Part of a small language model's weights.
Size: 9 layers, 4 heads of 32, 4.72M parameters.
Architecture: LayerNorm before each block, learned positions, tied embeddings.
Training: a variant of Muon for these matrices, 115M tokens, 7001 steps.
MLP neurons of a small language model. Each row is named by its layer, matrix (down: output weights) and neuron, and shows model dimensions 0-95. Each number is 50 + 12 x the weight over its row's rms, rounded and kept within 0 to 99.
After each neuron's rows, "fires before" lists the tokens most often just after its 100 highest values on Wikipedia text that the model never trained on. A number after a token or word is its count.

L2.down745:68 64 62 51 62 62 54 60 55 38 26 64 47 62 47 61 49 44 49 69 43 39 67 64 60 66 63 40 40 45 43 10 58 41 34 64 66 52 58 45 59 50 51 45 53 42 46 43 52 50 40 28 61 64 58 55 63 55 57 63 41 50 44 60 37 80 66 66 43 61 66 42 16 46 60 61 41 52 49 36 57 47 36 26 31 42 60 50 53 65 59 46 43 48 57 53
fires before: "| " 76, "(" 10, "|" 4

L2.down653:46 41 61 47 54 33 50 49 35 58 60 55 57 57 65 61 44 40 52 43 49 33 75 48 41 37 44 73 71 27 55 54 52 38 53 34 33 51 60 31 44 48 72 44 48 32 46 38 49 48 58 77 50 43 27 49 52 58 47 33 73 45 38 56 35 35 56 57 44 52 58 67 53 51 51 68 72 51 79 44 29 52 51 56 52 43 60 56 35 60 43 42 35 57 54 73
fires before: ": " 63, "\n" 5, "by" 4

L2.down522:45 45 68 28 38 51 66 54 37 46 53 38 51 42 47 48 19 35 51 44 55 52 45 62 64 47 65 50 67 56 38 52 88 61 55 45 48 44 19 69 65 65 52 59 28 55 49 48 43 44 60 58 44 51 35 51 38 48 42 68 58 62 33 71 39 48 38 44 56 56 68 39 45 56 30 57 61 53 69 61 19 42 54 61 72 57 47 68 56 34 46 45 50 58 63 38
fires before: "==" 28, "of " 8, "and " 8, ", " 8, "in " 6, "was " 6

L5.down150:56 53 51 55 37 43 55 40 44 33 51 44 41 50 77 44 57 61 39 47 42 41 44 34 54 50 37 51 63 48 46 00 54 55 43 99 63 30 56 63 59 32 37 41 45 72 36 47 58 52 43 34 54 47 52 61 54 48 49 56 50 61 48 51 46 48 53 54 32 52 46 49 57 38 51 48 50 50 42 64 41 59 45 41 46 64 46 52 70 36 41 52 44 64 27 66
fires before: "| " 19, "==" 13, "The " 9, "In " 6, "=== " 5

L2.down714:59 55 56 50 49 39 47 27 41 59 53 49 47 34 58 37 35 50 37 45 57 34 50 48 44 50 45 63 48 61 43 47 25 67 38 17 35 47 47 67 55 54 59 44 30 43 71 57 48 22 65 49 66 43 51 57 49 48 57 66 49 58 40 66 49 47 56 44 66 34 66 64 33 57 44 24 37 58 53 61 40 68 61 62 48 56 40 62 56 67 58 49 54 68 34 59
fires before: "\n\n" 22, "(" 11, "of " 11, "is " 9, "by " 5

L5.down757:38 55 36 39 62 43 57 43 54 62 43 48 62 52 39 45 41 67 56 44 41 37 50 52 58 40 52 51 48 51 60 00 47 62 48 99 53 46 42 35 51 52 51 54 44 45 54 44 56 62 44 55 59 45 62 43 41 43 48 38 61 51 55 46 65 58 48 53 50 53 40 61 54 50 54 54 48 40 45 49 65 56 43 50 56 64 28 50 49 51 42 42 41 48 50 49
fires before: "| " 32, "The " 11, "==" 9, "In " 8, "He " 4

L2.down313:30 66 59 49 35 47 44 54 46 45 38 69 47 66 50 47 43 52 51 42 41 46 33 65 76 54 63 58 60 75 43 48 63 33 59 74 63 29 45 44 53 09 75 46 41 39 47 67 63 56 67 47 48 48 51 40 54 45 75 60 48 36 50 54 54 45 31 55 44 68 53 59 58 51 25 37 52 67 40 52 60 57 45 53 52 56 26 64 65 36 57 41 53 63 56 56
fires before: "\n" 44, "\n\n" 38

L5.down344:64 54 63 48 62 55 62 27 39 46 40 51 54 60 56 44 46 47 57 41 44 43 48 62 66 65 48 42 44 52 37 50 75 41 61 54 67 54 37 49 64 33 56 44 38 79 67 65 59 66 39 70 36 47 44 63 58 59 35 66 57 43 58 32 39 57 41 67 33 54 52 41 32 33 64 30 46 75 50 47 53 42 40 62 56 29 56 56 57 46 52 50 53 43 50 64
fires before: "\n" 71, "\n\n" 27

L2.down423:55 42 31 46 70 52 25 45 36 46 36 58 49 66 46 32 47 34 57 50 47 57 47 57 22 61 66 73 71 44 48 44 68 57 18 66 62 48 65 70 46 57 56 41 61 46 33 33 78 47 61 42 57 60 45 50 34 62 43 63 44 69 54 63 33 33 71 53 47 52 25 43 57 59 43 68 58 29 55 44 51 65 29 74 31 48 53 51 72 43 48 51 44 36 29 60
fires before: "| " 70, "|" 23

L2.down446:44 66 53 42 62 32 46 31 45 57 57 35 42 43 53 58 55 39 53 37 25 41 41 55 52 52 44 63 63 43 46 59 53 43 49 54 50 55 66 46 67 25 38 37 54 51 46 53 68 66 53 43 49 34 41 47 48 58 56 71 28 39 40 31 43 63 36 53 38 61 26 33 54 51 42 39 66 58 60 59 74 57 45 68 67 44 68 46 74 52 52 55 59 58 58 61
fires before: "\n" 37, "\n\n" 13, "be " 4

L5.down671:60 42 70 41 59 45 66 40 55 40 58 65 48 57 56 21 36 78 45 62 45 56 72 47 58 53 41 33 36 36 51 00 56 54 41 99 66 32 51 41 44 48 63 53 39 43 58 57 44 52 25 60 46 48 44 39 48 66 34 47 52 41 55 41 64 55 52 61 53 48 62 49 48 37 53 47 55 37 33 34 41 57 53 28 58 63 52 52 53 44 49 42 20 53 50 54
fires before: "| " 66, "==" 6, "===" 4

L2.down32:52 50 61 56 57 34 55 58 54 60 49 39 44 57 71 72 44 41 28 45 48 51 50 39 21 46 29 55 58 70 74 58 46 46 44 48 27 61 45 49 53 43 29 46 41 50 60 59 79 69 48 25 46 44 71 55 50 55 59 59 64 44 42 63 67 54 53 71 49 61 54 43 53 40 56 46 58 12 46 20 41 47 54 52 49 49 26 41 45 36 48 53 75 68 58 67
fires before: "| " 42, "– " 16, "(" 7, "\n" 4

L2.down512:59 55 30 56 48 40 47 20 29 43 49 37 55 39 64 71 43 53 38 53 38 64 60 52 39 49 50 59 21 62 58 59 53 56 36 69 44 58 55 60 42 58 54 39 50 48 44 48 66 71 50 48 69 59 50 61 56 52 56 60 37 56 61 52 36 60 55 54 52 55 40 49 31 68 50 51 61 49 34 20 57 62 70 46 07 39 51 55 59 60 49 40 39 55 43 53
fires before: "| " 38, " " 15, "hold " 6

L2.down51:66 37 40 52 77 47 45 47 42 37 45 56 42 50 60 30 45 53 49 43 52 50 43 66 52 62 49 56 44 69 76 44 39 79 50 31 55 22 45 56 38 54 54 50 43 35 51 56 50 60 34 42 58 58 47 52 49 69 48 58 70 67 43 37 48 46 46 53 50 38 46 51 36 31 43 51 58 35 50 61 52 51 78 62 58 41 79 46 40 39 28 50 52 35 42 38
fires before: "\n\n" 24, "a " 18, "an " 11, "born " 8, "is " 7

L2.down181:54 81 65 53 59 32 27 51 50 54 44 58 53 44 54 47 47 76 47 41 41 31 47 59 45 40 80 63 62 46 46 14 57 59 68 48 56 64 48 43 53 58 55 37 41 51 53 41 68 25 48 59 38 45 46 30 63 69 42 63 46 51 51 54 48 60 52 70 63 64 36 44 50 30 40 65 47 42 42 48 70 48 34 67 57 52 43 53 70 53 74 36 47 52 28 44
fires before: "\n\n" 60, "- " 17, "The " 4

L2.down242:51 57 42 43 47 40 56 33 49 46 45 49 46 49 47 53 45 60 53 26 67 47 37 30 49 64 60 61 46 56 32 04 29 36 39 54 45 40 61 49 35 66 55 69 44 51 72 67 55 52 52 40 40 33 48 56 36 39 65 61 61 36 38 40 56 73 75 55 45 58 35 26 37 53 47 54 47 61 39 23 44 58 32 40 46 34 38 58 43 64 60 46 50 51 61 87
fires before: "- " 57, "| " 21, "|" 6, "(" 4

L2.down357:42 57 54 48 45 51 30 51 56 45 61 51 51 29 57 71 65 52 40 45 42 68 40 62 50 46 66 40 69 53 54 51 20 49 37 46 55 54 51 44 34 43 60 27 50 63 46 57 52 60 38 25 62 45 47 60 38 45 50 42 64 53 55 25 45 56 64 63 41 64 67 51 71 56 70 35 58 50 54 52 60 56 56 71 68 39 33 64 29 39 39 39 59 44 62 39
fires before: "\n" 40, "Votes " 10, "==" 8, "|" 8, "| " 6, "-" 6

L5.down313:46 42 52 60 45 59 43 34 43 52 70 57 48 52 54 55 49 58 51 55 42 52 61 48 51 36 42 46 56 38 60 00 44 53 56 96 46 28 44 56 41 48 77 40 39 57 41 47 43 31 46 45 83 27 40 66 27 67 48 49 38 42 49 52 54 46 46 44 24 69 51 55 44 49 76 47 50 30 48 49 67 49 64 49 61 71 26 52 45 51 61 56 38 59 57 51
fires before: "==" 21, "The " 8, "In " 8, "== " 6, "=== " 6, "===" 5

L5.down643:53 65 57 47 41 33 36 47 57 45 58 48 50 48 47 43 40 40 70 47 55 63 48 34 44 41 47 33 63 42 37 52 15 45 65 21 43 34 39 53 46 34 34 61 35 53 50 57 62 52 55 50 57 43 40 61 57 51 36 75 55 77 35 57 65 50 29 52 40 53 65 38 54 61 32 50 65 59 57 43 36 60 64 56 71 61 45 51 60 73 67 70 77 49 42 31
fires before: "to " 16, "in " 13, "for " 9, "with " 6, "and " 6, "as " 6

L5.down427:43 37 30 64 59 49 57 35 46 53 58 33 61 66 65 57 12 73 50 63 43 68 51 46 60 45 46 50 59 41 55 51 40 53 62 60 41 56 45 62 58 66 50 58 63 53 51 57 43 38 48 41 49 42 52 72 76 63 51 35 24 49 52 45 38 43 38 34 34 38 56 51 48 68 39 45 68 47 19 52 60 40 40 63 45 39 49 63 46 64 32 57 44 35 27 51
fires before: "s " 69, " " 7, "\n" 6

L5.down403:35 53 51 55 51 50 48 49 45 42 40 58 68 59 46 56 41 49 48 40 33 51 55 50 71 57 49 52 45 44 47 00 49 42 41 99 48 48 62 48 37 39 32 68 66 41 36 61 53 64 44 62 72 42 62 43 52 54 34 38 54 43 67 59 59 48 45 54 43 58 31 44 34 46 32 65 45 52 43 69 49 57 43 58 57 57 40 47 55 55 61 51 49 60 74 39
fires before: "==" 20, "The " 15, "In " 10, "== " 6

L2.down171:78 50 54 44 62 66 66 47 61 48 54 37 44 41 40 42 57 43 43 47 58 44 36 52 42 35 54 44 47 41 47 41 68 67 49 55 41 23 56 38 60 50 74 39 66 44 43 39 48 53 52 53 50 41 26 57 50 35 32 77 58 55 38 55 62 71 52 61 46 73 54 34 32 55 49 38 61 45 46 32 82 76 40 55 54 39 55 56 61 51 56 41 59 46 43 47
fires before: ", " 27, ". " 9, "\n" 7, "." 7, "°" 7

L5.down610:52 59 63 39 34 42 44 64 39 60 63 48 53 60 48 52 42 37 51 68 64 52 58 54 50 66 55 52 39 55 61 53 43 36 59 61 33 44 40 48 49 63 23 51 41 40 48 63 37 46 58 61 78 79 66 41 58 64 35 61 67 28 29 59 49 61 60 51 44 72 71 53 35 53 58 73 66 58 31 53 44 53 59 43 70 37 59 34 48 59 26 54 61 33 46 72
fires before: "% " 17, "|" 16, "(" 11, "| " 10, "ed" 6, "ed " 5

L2.down741:56 47 72 69 58 38 41 75 48 59 52 59 52 69 61 24 43 31 53 49 32 50 49 39 62 27 52 46 57 49 74 30 53 45 44 69 51 64 50 42 42 35 59 41 70 38 57 46 60 31 41 49 56 73 51 57 55 58 32 55 57 38 48 29 61 36 22 30 49 39 51 65 63 23 56 54 58 57 46 38 41 54 44 55 44 45 71 62 40 34 41 50 60 59 77 51
fires before: "| " 70, ". " 4

L2.down483:62 44 45 74 65 37 40 51 50 52 45 59 33 56 53 66 37 56 31 45 35 62 41 35 55 52 50 65 36 58 42 27 48 32 36 67 59 53 66 34 55 70 42 59 58 42 33 58 67 41 46 49 33 47 46 61 37 40 40 59 47 52 51 45 70 26 42 52 61 73 53 29 51 42 70 55 47 54 39 35 47 66 36 59 57 46 50 46 40 60 29 57 37 51 59 50
fires before: "- " 33, "key " 11, "details" 8

L2.down685:46 40 51 62 51 53 65 62 51 62 43 56 44 75 51 50 58 55 44 36 30 49 59 79 63 58 66 65 52 48 63 28 58 43 70 59 45 52 36 38 28 57 41 46 39 37 44 57 60 27 46 59 44 68 48 33 74 62 29 19 66 48 47 56 50 23 37 41 34 54 56 80 58 42 46 76 64 37 55 36 52 47 39 43 47 44 65 55 72 70 52 45 47 45 53 36
fires before: ": " 53, "| " 7, "ing " 4

L5.down382:49 51 30 45 47 30 36 43 50 76 54 36 42 81 41 74 57 58 54 40 42 66 31 57 59 53 67 40 50 38 58 60 49 25 58 64 46 53 33 37 54 36 50 45 61 39 50 67 35 32 44 57 63 52 55 73 54 49 41 42 52 42 22 58 66 55 69 32 55 47 71 63 45 21 34 48 81 47 45 60 26 32 52 36 63 54 66 54 64 46 49 45 44 79 58 42
fires before: ", " 27, ". " 16, "-" 9, "." 8, ": " 6

L2.down133:33 34 47 53 56 56 54 45 44 52 68 68 63 79 45 45 54 62 49 27 42 82 62 86 49 36 40 51 79 50 38 50 41 59 50 25 38 46 48 52 40 51 47 49 56 53 59 43 47 64 40 53 52 72 41 21 62 51 65 38 39 79 55 62 63 51 26 62 57 51 54 64 57 44 54 56 64 75 59 57 31 53 58 70 41 44 72 41 44 56 55 50 22 44 41 45
fires before: "| " 52, "|" 6, ": " 5, "by" 4